{
  "num_hidden_layers": 10,
  "hidden_size": 192,
  "num_attention_heads": 2,
  "num_key_value_heads": 2,
  "head_dim": 96,
  "intermediate_size": 512,
  "vocab_size": 4096,
  "hidden_act": "swiglu",
  "norm": "rmsnorm",
  "norm_place": "pre",
  "norm_eps": 1e-05,
  "positions": "rope",
  "rope_theta": 10000.0,
  "rope_fraction": 0.75,
  "qk_norm": false,
  "attn_scale": 0.102,
  "bias": "none",
  "tie_word_embeddings": false,
  "parallel_block": false,
  "init": "uniform",
  "init_std_qkv": 0.04,
  "init_std_o": 0.0,
  "init_std_up": 0.04,
  "init_std_down": 0.0,
  "optimizer": "muon_variant",
  "learning_rate": 0.00798,
  "lr_mult_qkv": 0.5,
  "beta1": 0.93,
  "lr_head": 0.00773,
  "warmup_steps": 200,
  "schedule": "wsd",
  "decay_fraction": 0.606,
  "decay_shape": "sqrt",
  "final_lr_fraction": 0.0,
  "batch_tokens": 32768,
  "max_seq_len": 1024,
  "doc_mask": false,
  "train_tokens": 133200000,
  "max_steps": 4065,
  "dataset": "wikipedia_en"
}
MLP neurons of a small language model. Each row is named by its layer, matrix (gate and up: input weights) and neuron, and shows model dimensions 96-159. Each number is 128 + 32 x the weight over its row's rms, rounded and kept within 0 to 255. A neuron's up and down rows have the sign that makes its largest values positive.
A block is one neuron, or neurons of one layer that tend to fire together. After each block is what it responds to, as a language model described it from the Wikipedia text at the highest values.

L6.gate15 [164 171 134 138 195 118 184  95 114  62 109 111 138 172  72 125 162  67 101 157 116 149 127 132  78 116  78 107 178  84 193 118 154 193 163  58 124 213 156 145 100 158 122 122 208 139 144  96 121 135 161 145 105 122 112 102 106 114 149 140 126  97  98 157]
L6.up15 [141 121 170 134 145 125 140  67 136 118 139 106 125 139 170 147 165 122 147 159 130 125 121 182 136 139 197 126 176 112 133 121 174 100 174 104 137 126 137 151 104 145 138 104  67 139 130 127 173 103 152 107 127 109 184 155 160  95 109 102 185  81 108 204]
L6.gate64 [146  77  94 134 126  83  64 163 105 172 109 101 118 135 126 121 157 224  89  94 133 104 123 158 159  86 114 136 145  78 168 120 130 122 121 115 138 120 119 101  83 124 120  96 103 156 106 130 105 156 149 128  92 139 143 143 150  59  66 146 146 154 157 170]
L6.up64 [139 138  95 103 140 123 116 140 117 130 155  85 192 147 127 149 100 152 130  74 155  66 111 140 158 110  93  99 123 129 144 153 116 115 157 135 116 164  79  44  93 125 188 156  97  86 126 132 120 142  94 124 106  72 118 127 153 105 132 186 156 120 157 141]
L6.gate107 [115 104 136 123 134 149 135 196 156 126 141  76 130 111  78 100 144 113 129 146  94 185  86 120 144 135 127 143 128 149 113 195 164 176 127 113  88 186  47 113 189 137 133  93 160 107 116 224 116 125 161 145 146 128 137 152  99 109  94  82 168 124  84 163]
L6.up107 [130 199 150 159 161 187  90  57 138 143 119 109 141 141 129 206  87 143  84 120 148  96  94 173 109 124  80 132 120  91 169 120 142 175 111 205  34 122  82 145 101 125 139 136 144 158 121 114 144 147 206 168 101 149  67 122 118 136 139 119 121 125  99 183]
L6.gate207 [179 181 133 163 139 107 185  91  85 119 131  49 163 107 130 122 128 101  88 183 156  86 115 178 165 139 138 120  94 175 147 136 150 114 162 148 161 162 138 134 133 143 109 120 143 124 158 149 186 134 158 145  38  94 148 180 176 102 104 146 147 175 156 143]
L6.up207 [110 120 107 200 175  67 128 106 107 119 108  66 160 148 125 136 130 170 116 141 136  89 108 125  64 103  85 151  91  84 151 102 122  64 112 122  94 101 188 187 159 165 152  80 122 104  96 140 131 134 151 127 173 203  94 160 138 101 158  82  54 156 181 129]
L6.gate208 [121 187 155 167 129 128 182  92 141 120  97  95 175 138 149 106  93 112  80 131 151 137 132  93 139  46 128 206 128 170 115 146 146 130 124 107 127 161 123 153 105 159 135 129 109 100  94 107 106 158 130  95 130 119  89 110 112 100  64 138 161 125 127 175]
L6.up208 [147 140 110 169 110 142 163 121 111 177  96  99 101  76 179  62 151 121 109  70 167 146 144  94 143 109  97 158 116 187 126 106 156 101  89 127 239  81 140 134 119 149  82  99 104 178 136 130 147 134 178 124 142 158  99 121 187 139 126 117 142  97 145  98]
L6.gate219 [101 117 174 100 125 112  69 123 126 163 134  95 162 105 117 126 172  90 160 147 180 177 121 138 162 169 126 125 136 135 128 168 140  95 172  97 176  96 111  84 181 115 154 129 132 139 177 118 128 154 113 103 110 150 142 114 172  92  62 163 179 146 120  82]
L6.up219 [118 133  75 143 118 170 119 122  39 139 101  93 180 120 142 162 202 133 148 151 154  67 119 136 132 110 161 147 152 153 117 191 154 108 113 120 183 165 179 106  59 157 162 108 101 157 120 145 106 202 110 118  94  96 166 101 121 126 114 151 141  64  71 157]
L6.gate252 [142  93 183 159 109 192 127 141 129 148 178  69 164 130 119 115  82 133  70 140 136 147 114 117 158 159 154 113 123  94 175 133 151 105 145 124 148 112 191 161 183 119 141 163 119 140 166 133 147 115 135  77 155 136 124 206  95 134 150 137 110 139 157 192]
L6.up252 [153  94 110 116 110  95 193 142 132  79  68  94 162 153  88 137 119 162  83 131 152 116 160 103 138 130  65 117 154 124 153 168 100 109 104 135 145 140 182 109 120 169 127  90 195 122 125 168 131 111 154 136 157 116 226 182 176 139 126 127 148 138 111 147]
L6.gate292 [169 121 130  48 117 149  86 104 125  76 104 106 189 104 144 137 190 102 148 130 106 174 115 167 139 124 114 111 123 171 144 141 167 160 126 139  90 138 141 173 198 142 127 154 136 129 192 110 116 105 155 136 158 110 105  90 143 135  97 141 184 164 104 167]
L6.up292 [ 82 137 141 159 126  59  82 163 123 149 158 137 174 117 144 102 142 120 155 176 113 137 108  96  95 116 119 173 186  65 112 118 130 130 114  93 116  90 108  95 144 108 112 115  96 106 138 141 124 124 116 114 203 121 156 141  68 146 129 138 118 154  93 167]
L6.gate294 [140 116 133 137 107 116 124 173 178 145 138  73  82  96 120  80 156 112 109 127 141 124 152 123 133 138 127 100 130 127 138 104 155 148 112  73  97 137 136 167 134 122 136  96 188 147 140 178 113 183 142 145 143  88 192 104 151 155  94 113  86 168 120 104]
L6.up294 [ 68 155 122 182 109 102 146 142  98  84 166  83 162  98 122 132  88  96 152 143 142 134 108 164 107 144 175 157 105 119 192 129 111 181  63 106 157 164 163  96 135 132  87 107 186 103 150 112 110 122 233 154 137 110 110  68 118 157 125 105 151  98  91  76]
L6.gate310 [154 121  88 135 148 151 136  70 155 187 154 128  68 160 178 180 103 191 168 108 118  98 174 143  87 207 144 133 116  61 116 127 163 164 124 121 130 154 147 166 156 140 135 132 142 104 182 116 104 180 145  97 121  71 120 159 161 105 167  98 150 100 137 175]
L6.up310 [145  35  81 113 125 184 118 116 113 107 165 131 172  91 100 149  84 145 161 153 168  93 124  97 122 116 118 176 133 129 128 124 148 112  76 135 123 149 131  96 142 145 153  99 125  77 236 111 112 191 157 149 112 113 134 101 143 122 152 101 166 112 130 188]
L6.gate321 [ 58 142  86 180 134 162 135 158 142 158 133 106  93 186  71 145 158 101  98 130 178 172 112 117  83 139 140 112 126 148 137 142 112  95 123 212 135 127 168 109 131 152 126 110 126  71 127  91 116 174 110  68 146 150  99 153  93 133  85 124  64 149 145  59]
L6.up321 [144 134 127 171  93 134 112 137  96 147  77  85 118 141 135 147 194 120  85 164 123 135  74 120 121 122 140 185 144 157  92 133  95 118 157  99 131 145 127  34 104 153 116 177 155 154 119 160  77 156  99 178 149 161 145 148 145  62 116 108 156 191 130 211]
L6.gate396 [ 79  91 150 131 162 137 158  63 122 155  86 101 125 171  82 110 120  55 159  96 135 128 124 144 163  93 142  86 100 118 119  86 101  78  99 152 114 135 138 155  87 130 137 145 102 101 137 121 156 133 121 189 135  71 130 115 127 121 143 154 106 126  88 122]
L6.up396 [181 128 144 133  86 124  95 115 120 116 108  55 107 154 104  92 128 146 118 161 134 132 134 126 142 150 113  90 134 107 174 167 151 112 133 124  67  95 132 172  82  91 178 119 118 154  34  87  82 162 178 184  78 121 132 145 151 118 112 116  95  71  84 137]
L6.gate404 [148 126 173 113 132 134 119  89 152  68 136 116 107 158 132 136 137 151 152 141 150  84  92 125 136 152  73 107  82 174 148 133  84 160 101 143 126  59 161 167 130 139 119 149  82 114 164 158 181 175  98 125 183 130 100 152 118  71 126 109 127 118 110 131]
L6.up404 [ 77 149 127 133 123 121 167 120 131 150 191  96 169 113  84  86 158 153 100 142 138 121 132 135  81 148 146 103 124 199 124 122 127 178 111  94  80 155 160 207 117 125 100 126 132 128 178 145 141 166  88 125 220 152 123  93 133 152 130 142 120  91 137 140]
L6.gate405 [ 87 163 120 121  67 130 108 182  59 108 166 154 158  66 114 117 137 133  42 190 157 118  84 157 152 167 155 146 185  82 105 131 109 115 176 171 127 182 148 165 120 187 116 128 177 111 110 173  64  78 141 102 145 143 144 118 182 114 113 135 109 119 108 127]
L6.up405 [150  81 116 161  78 104 154 122 163  95  91 111 186 125  73  78 100 152  83 153  70  91 139 152 115 123 116 110 125 152 114 130 184 113 120 152  68 147 140 120 132 164 137 119  91 131 138  91 142 160 139 113  85 131 142 174 162 124 110 111 160 136 171 157]
L6.gate479 [114 134 124 144 130  73  67 147  60 151  92  60 140 117  77 122  68 131  49 142 117 139 115 159  91 136 116 128  96  83  98 152  90 157 156  99 148 118 172 144 145  76 101 107  91 146 142  89 116 147  91 165 111 188 121 178 131 182 139 119  63  98 121 115]
L6.up479 [ 92 188 142 122 138 170 111  52  95 133 109 183 114 150 129  86 203  71 116 120 171  88  71  94  72 132  74 136 148 138 136  70 112 177 172  93 111  92 114 181 158 105  95 127 176 105 178 141  96 170 108 112 119 153 209 161 156  97 114 158  79 116 137 122]
L6.gate503 [121 167 122 154 147 140 156 136  87 109 132 132  71 127 140 163 152 116 171  94 153 131 132 130 130  66 116 121  99 172 175 140 171 120  96  91 151 136 154 157  84  97 135 151  76 135 200 145 117 187 143 143 168  73 131 159 108 111  85 157 136 174 195 186]
L6.up503 [226 110 130 148 197 113  85 164  69 124 109 121 168 115 152 175 136 101 102  72  79 122 120 131  82 114  95 171 165 139 123 163 198 158  98  94  54 130 143 175 114 114 153 176 151 165 147 129 134 132 141  86 107  88 129 162 115 102 125  92 129 119 179 146]
Description: Mid-word subword fragments. Short interior pieces of words split into several tokens, after an opening piece and before a suffix, e.g. br-ig-ade, inv-ad-ed, rel-u-ctantly.

L5.gate36 [147 184 156 160 133 157 100 140  77 104 115 108 142 185 140  73 139  53 164 119 139 149 158 139 106  53 107 132 167  92 147 148 145 102 184 154 148 127 117 187 113 169 102 124 106 171 149 133 143 184 104 161  97 157  62 127 119 125 111 121 124 165  94 134]
L5.up36 [161 114 166 202 177 156 171 125 151 129  98 140  95 147  94 102  81 117 115 130 138 158 139 119 127 135  90 134 136 124 152 181 103 130 183 137 153 152  80 121 196 134 121 166 126 161 158 139  76 192 109  69 149 131 143  98 106  85 133  59 149 162  95 145]
L5.gate209 [ 63  81 137 178 116  99 148 165 119  98 138 101 109  75 224 142 155 120  92  96 147 159 111 120 102  93 117 146 111 153 119  90 152  87  54 148 133 144 172 145  76 138 120  88 178 112 120  81 132 117  94 127 153 124 109 142 139 137 124 135  68 101 130  84]
L5.up209 [149  73 128 153 127 117  94 186 165 129 129 117 125 114 114 151 131 103 132 109 104 162 109 170 148 166 130 127 169 136 107 108 145 114 165  98 156 127 137 118 108  71  97 154 186 130 176 107 167 144 109 117  96 135 177  26  74 114 163 159  91 135  82 155]
L5.gate324 [177 137 177 118  61  97 131 171 126 188 108  95  88 157 165  94 119  57  62 121 108 103  55 133  68 125 163 131 118 100  79  65 116 114 119  98 127  94 104 107 110 124 103 167 166 166 134 120  68  78 165  72 161 151 129 122 124 134  63 156 128 188 153  99]
L5.up324 [134 129 166 131 140 140 106  81 140 116  99  88 132 111 139 194 113  79 174 143  99 131 145 124  49 124 148 165 137 108 135 129  84 112 180 204 126 122 154 118 116 157 122  95 113 159 153 157 162 158 124 125 111 158 145 124 109 162 139 183 148 114 160 116]
L5.gate398 [ 99 106 148 127 116 117 188 105 182 144 157 126 151 159 139  98 150 145 122 108 135 104  86 153  92 203 149 102  96 121  29  87 138 152 142  84  98 142  81 123 133 136 167  99 127 154 124 133 117 108 126 134 147 144 135 100 137 167  94  74  99 104  59 178]
L5.up398 [118  72 114 136  70  71 168 104 125 128 115 127 118 146  61 113  88 193 148 170 164 124  89 114 106 124 121 169 125  80 146 185 130 131 184 126 115 119 138  81 143 152 160 127  93 136 136 149  72 146  69  74 105 207 110 119  94 119  68 137 118 141 128 157]
Description: Partitive "of". Mostly the word "of" in partitive phrases after one, some, a number, or a percentage, as in one of the greatest and 92% of the population.

L4.gate255 [147 124 166 133 128 153  98 108 137 152 123  74 113 159 143 122 148 144 132 123 120 117  96 121  79 144 134 142 154 104 104 141 103 153  98 117 187  96 125 161 170 137  78 178  91  97 119 125  63 136 106 101  94 171 138 122 168 133 178 122  83 139  99 154]
L4.up255 [125 132 129 110 168 127 124  78 154 146 153  74  99 137 154 110 157 176  67 120 181 121 101 172 159 130 151 133  98 136  90 139 132 161  91  86 149  68  92 175  96  93  73 161 138 139 128 135 127 181 123  65 135 175 147  83 134 170 143 110 126 164 107 191]
Description: Pre-verb auxiliaries and "to". Tokens right before a main verb: infinitive "to", modals like would, could, may, and contraction pieces such as 'll, 've, n't.

L5.gate90 [110 161 111 160 205 120 121 128  71 118 143 109 114 124  97 119 131 133 122  87  82 123 148  73 132 103 131  93 101 174 153 117 140  81 112 136 212  83 172 128 156 200 141  98 153 103  75 158 131 198 114 167 125  87 172 162 103 118 137 123 104 156 120  67]
L5.up90 [117 183 105 125 143 195 155 122 147 152  66  61 136 104 169 119 115 148 137  95  67 127 188 110  83  91 140 126 119 119 142  78 140  89 174 141 156 130 110 147 154 105 111 137 124  81  95 129 140 140  97 154 115  92  55 174 112 152 109 120 182 164 154 103]
L5.gate224 [ 97  63 135 140 121 185 148  81 142 176  83  74 141 162  81 150 174 158 116 201  85 116 120 152  87 148 117 143 116 112 168 131 185 148 126 130  80 157 115 161  87  98 106 168 115 135 127 170 135 165 154 146 128 104 118 137 114  54 148 203 134 125 140 183]
L5.up224 [118  97 111 175 123 107 107 145 100 123 164 124 128 139  62 106 155 132 132 136  83 127  71 106 117 104 182 101 142  98  90 111 175 125  79 120 122  89  85 125 140 160 111 162 138 132  87 196 153 142  90 182 188 142 137 104 110 148 113 127 112  84  98 161]
L5.gate245 [125 136 111 135 193 131 113 147 148 142 123 153 193  68  92 117 146  98 143 204 154  63 115 204 170 123 144 102 127 112 146 185 113 107 127 168 158 148 122  91 127 104 122  93 149 109 118 122  73 116 110  61 136 115  98  98  73 112 135 153 188 155 127 191]
L5.up245 [147 133 168 115 130 163 105 125 117 116  97 166 127 127 128 159  86 138 123 148  75  51 134 132 122  95 132 134 126 109 188  91  58 140  74 137  93 117 102  82 195 144 137 173 207 126 157 125 160 136 117  95  56  98  63 148 149 116 137 140 158 102  98  95]
L5.gate248 [142  97 141 167 200 155 101 123 122 126  73  88 157  85  59  83 111 123 155  85 140  85  50 155 124 134 143  74 158 135 130 117 138 113 165 219 116 183 154 117 168 111 165 104 142 128 103 102 136 118 117 129 106  78 109 170 124 130 122 186  70 162 208 159]
L5.up248 [157 116  91 165 139 106  91 117 127 143 154 122 121  85  67 201 107 153 123 144 139 107  94 134  82 121 125 128  94 104 120 188 149  64 107 106 102  93  82 123 176 155 143 106 167 113 112 132 137 152 168 166 162 101 142 117 132 133  77 212 162 164 172  98]
Description: Mid-word subword fragments. Short word-piece tokens in the middle of a word split into several pieces, right after the first piece, as in p-al-ace, desc-ri-ption, fr-ig-ates.

L6.gate48 [144 143 110 119 118  90 100 147 121 128 140  98 161  97 144 121  97 171 147 146  93 144 124 114 166  79 149 138 209  93 189 186 123 106 119 117 134  97 191  76 169  59 146 129 120  88 178 145 156 125 203 147  80  88 135 153 124 176 121 115 108 146 108 139]
L6.up48 [184 179 121 149 150  87 121 144 152  56 141 156 162 102  85 114 157 139 101 138 129 100 127 180 149 166 116 168  97 108 108  52  76 130 121 106 166 126 123 124  93 150 140 108  69  85  90 164 149  73 119 120 132 124 150 110 159 156  83  88 108 145 146 104]
L6.gate72 [113 147 101  78 102 104 136 118 118 112 142 105  89 152  77 183 164 109 100  47 171  68 151 201 143 181 136 184 175 112 131 143  72  82 130  61 180 134  97 156 115  67 111 133 111 121  96  77  65 104 123 121 107 106 122 116 138 152 142 169 144 120  92 169]
L6.up72 [124  92 153 151 102 123 140 113 129 145 125 116 106 134  74 161 105 159  86  96 124  96 142 169 100 170  98 161 146 141 167 135  66 114 137  84 195 103 135 118  86  81 123 108  67  93 146 135  93 111 136 119  91 146 109 115 138 126 131 203 154 135 136 192]
L6.gate83 [134 183 131 110 149 143  94  89 150 115 103 152 126 183 132 197 149  95 120  78 150 135 136 130 154 155  94 186 156 124 139 163  92 146 131 106  91 117 111  70  99 130 159 133 122  98 119  79 136 143 195 118 142 133 116 164 195 159 148 130  98 143 136 111]
L6.up83 [132 171 165 204 146 136 127 139 197 127 141 145 128 182 151 121 115 105 167  82  83  76  69 154 174 146  91 129 138 142 134 128 142 121  91 135 161 164 115 123 144  89 120 189 110 141 149 187 116 174 172 117 139 162  62  91  77  94 125 157 124 120  72 139]
L6.gate143 [142 139 124 168  91 114 110 104  77 147  93 108 106  75 172 163 144 144 110 130 117 119 130 135  89 167 166 146 154 125 106 139 118 176 122 159 141 104 131 181 143 101 108  99 108 112 130 110  67 201 129 135 103 103 173 105 128 171 132 176 148 135  52 144]
L6.up143 [183  85 158 103  86 134 161 142  66  98 122 149  98 151 169 161 133 126 102  83 132 110 141 152  56 184 128 128 147  91 151 125 157  68 101  88 132 111  36  95 109 126 119 207  63 130  92  98  70 148 181 143 109 173  69 113 147  95 161 137 119 105  96 160]
L6.gate157 [117 116 204 183 169 107 162 175 123 147 104 129 199 115 156 164  98 146 145 125 184 157  99 175 136 160 208 191 105 199 109 105 188 122 155  98 135  86  30 137 160 177 107 126 121 113 105 110 120 154 121  93 122 118 117 154 199 119 175 102 136 153  90  90]
L6.up157 [159 136  90  64 109 105 156  47 120 105  72 124  92  99 105 143 148 131 141 202  91 130 146 126  76  60  97 105 164  95 160 131 114 173 148 164  57 110 152 186 157 162 121 153 171 202 139 106  99 107 137 143 115 115 107 115 137 114 123  35  92 162 145 112]
L6.gate199 [ 74 150 113 143 178  92  93 135 112 164 131 123  75 127 106 172 158  90 164  44 179  73 119 203  77  86 122 159 118 176 114 163 140  85 117 149 135  98  97 127 116  99  91 110  50 123  94 120 123 159 126 117 170  98 100  99 122 103 146 106  91 159  72 103]
L6.up199 [126 141 113 155 131  68 101  92  93 153 111 118 108  86 128 115  78 123 122 142  89 114 107 169  91 124 153 157 159 103  93  94 145 127  95 158  95 118  33 150 152 119 116 148  77  92 178  97 160 118 169 223 153  75 108 103 152 225 139 144 110 133  92 133]
L6.gate217 [ 74 117 169 112 123 128  92 152 120 136 135 135 118 111 164 119 132 123 108 156  66 124 104 118  83 123 128 103 104  90 152 118 139 123 175 140 150  82 155 133  51 140 115 173 182 169  84  74 109 143 140 146 159 159 115 133 123 145 124 104 139 136  82 141]
L6.up217 [ 96  82 157 136 172 146 129 105 177  76  60 124 177  80 151  87 170 125 147 193  99 161 162 134 139  92 136 123 126 162 120  95 155 172 116 128 140 110 129 145 143 124 108 112 160 128 130 134  85 171 165  84 144 119 159 124  99  87 151 150 130 166 100  85]
L6.gate222 [160 143  76  89 141 115 132  55 171 201 117 158 108 132 122 122 135 129 121 112 130  86 104  92 104 148 106 136 173 132 103 143 137 119 141 125 128 174 153 116 163 120 132 123 137 184 139 140  99 180 152 195 171 103 137 128 150 112  93 177 175 138 103 113]
L6.up222 [140 146 158 114 127 154 164  81  75 134  93 104 181 162  94 166 145 101 146 179 130  89  97  71 157 137 176 187 144 132 114 122 108 205 176 129  97  90 104 138 140 154 133  89 185 139 150 197 178 162 166  67 144 120 143 125 163 132 124 155  94 107 153 168]
L6.gate255 [131 143  95 154 163 115 148 158 128 123 155 144  86  79 156 102 152 108  87 105 172  60  88 131 119 158 107 124 177 148 138 145 145 181  94  83 133 144  65 163  89 125 181 117 172 139  95 112 127  66  78 143 187 105  60  63 169  90 159 141 116 136 123 117]
L6.up255 [165 165 107 118 103 153 147 111 152 101  88  95 107 154  94  84 118 121 116 150 142  42 132 133 166 170 191  77 127 166 125 106 126 120 178 140 115 183  90 159 161  59 130  84 136 157 130 131 121 114 127 101 200  97 160 100 146  89 207 171  99 116 119 105]
L6.gate273 [ 82  91 123 144 128 143 123 128  89 122 138  78 118 150 124 144 140 152 127 111 101  89  98 151  81 143 133 125 155 139 110  76 146 159  58  47 134 167 106  78  76 104 126 137 112 143 181 145 178 106  81 213 121 130 166 101 111 161 117 139 152 137  81 160]
L6.up273 [159 138 100 170 106 101 173 106 153 103 140 139 154 148  81  71 146 152  77  98 143 101 111  97 105 159 137 117 154  82 149 139 114 138 107 161 123 150 143 126 147  71 147 113  90 181 123 129  97 153 110 192 123 138 191 125 126 198 133  94 101 124 113 161]
L6.gate291 [136 155 122 110 189  89 146  99  99 150 126 130  43 120  86 146 144 109  66 118  85  61  83  78  85 116 108 105 154 144 104 161 125  80 137 130 125 104 154 165 239 112 132 159 157  95 121 133 111 150  87 153 144 148  84 120 174 129 154 151 107  88 173 156]
L6.up291 [159 152 101 146 195  72 123 108 128  65 114 163 107 131  69 186 191 128 140 108 132 139 149  98 110 123 127 131 198 139 140 138 165  86 151 109 113 151  93 164 152 173 102 159 118 143  69 115 128 150 163 132 136  92 107 152 193 190 178  96 132 108  86 173]
L6.gate297 [140 155 162 147 121  97 133 117 184  61 130 135 103 179 103 121 146 192  79  85 126 103  90 100  99 173 122  98  57 135  89 120 160 103 154 120 118 124 114 172  65 133 128 134  97 132 151  96 104 125 119 145 170 108 130 147  90 135  91 153 172 107 168 184]
L6.up297 [132 132 103 170 133  91 151 144 127 147  80 125 155 101  95 124 183 123  54 113 108 116 141 127 107 129 112  75 126  63 104 128 139  82 135 149  65 128 147 152 139 151 119  93 128 113  97  63 102 118 149  86 171 108 115 112 128 219 144 164 162 152 123 182]
L6.gate309 [102 156 102  96 171 101 154  72 108 162  80 112  99 103 153 131 151  92 139 178 115  55 152  53 129 129 137 107 155 122 126 145 153 195 128 183 159 141 106 118 128 103 118 104 144 153  83 149 105 112 146  92  89 101 148 204 133 131  89 160 169  96  80 110]
L6.up309 [133 115 139 146  94 137 125 100  88 133 139 155 124  99 123 181  96 146 102 135  93 163  76 143  84 178 125  99 130 133  97 132 167 159 162 179 142 135 150 113 157 181  88 193 145 121  94 172 108  98 131 148  97 205 127 167 178 129 160 164 120 133 115 166]
L6.gate422 [174 128  61  90 135 152  56  98 132  91 120  68  65 184 104 139  70  95 102  61 112 103 107 114  49 160 167 120 157 125 116 136 133  86  69 107 116 110 126 164 127 141 134 120 118 128 148 128 155 124 153  87 151  61 112 157 166 167 101 129 148 148  78 110]
L6.up422 [194 110 191 133 151 125  96 101  73 113 101 165 143 122 120  69 130 156 137 170 145 171 120 154  86 138 158 131 184 122 135 141 117 194  79  96  73 152 142 120 146 116 162 180 179 137 196 110 111 114 181 162 196  87 123 144 122 163  76 124 113 129 104 133]
L6.gate454 [ 87  66 142 107 109  86 177 139  87 113 132 154 146 112 122 147 131 128 117 153 157 137 104 102  76 182 164 113 171  90 132 133 187 149 130  85 115 152  77 170 106 128 117 167 145 135 172 189 147 172  70 110  79 157 138 173 114 141 163 128 168 166 162 134]
L6.up454 [ 97  60 126 137 173 121 154 140 125 165 163 161  93 103 122 163 107 142 138 138 181  67 106 113 112 134 100  97 156 111 114 151 158 101 122 151  79 129 136 148 135  51  92 126 125 151 189 164 177 112 125 133 111 117 131 133 168  82 182 152 149 141 153 168]
L6.gate509 [ 51 121 142 113 149 153 113 133 105  83 102 135 114 106 100 133 143 150  97 142 101  42 153 157  93 128 140 176 185 164 140 163 172 175 116 126 125 142 150 164 134 110  95  69 152 121 134  78 137 129 168 139 152  95 152 135 167 137  89 187 127 166 139 128]
L6.up509 [120 125 107 168 112 125  93 119 122 104 129 131  92 137 158 103 115 117 149  89 132 186 120 130 169 109 106  96 161 164 114 126 109 159 140 121 130 149  88 121 115 116 158 113 127 129 192 111  85 196 126 147 179 130 116  91  46 139 120  93  87 148 154 178]
Description: Function words after pronouns. Mostly contractions ('s, 're) after it, he or they, and of after some or two, as in it's, some of; also mid-word fragments like Portug-u-ese, ex-am-ination.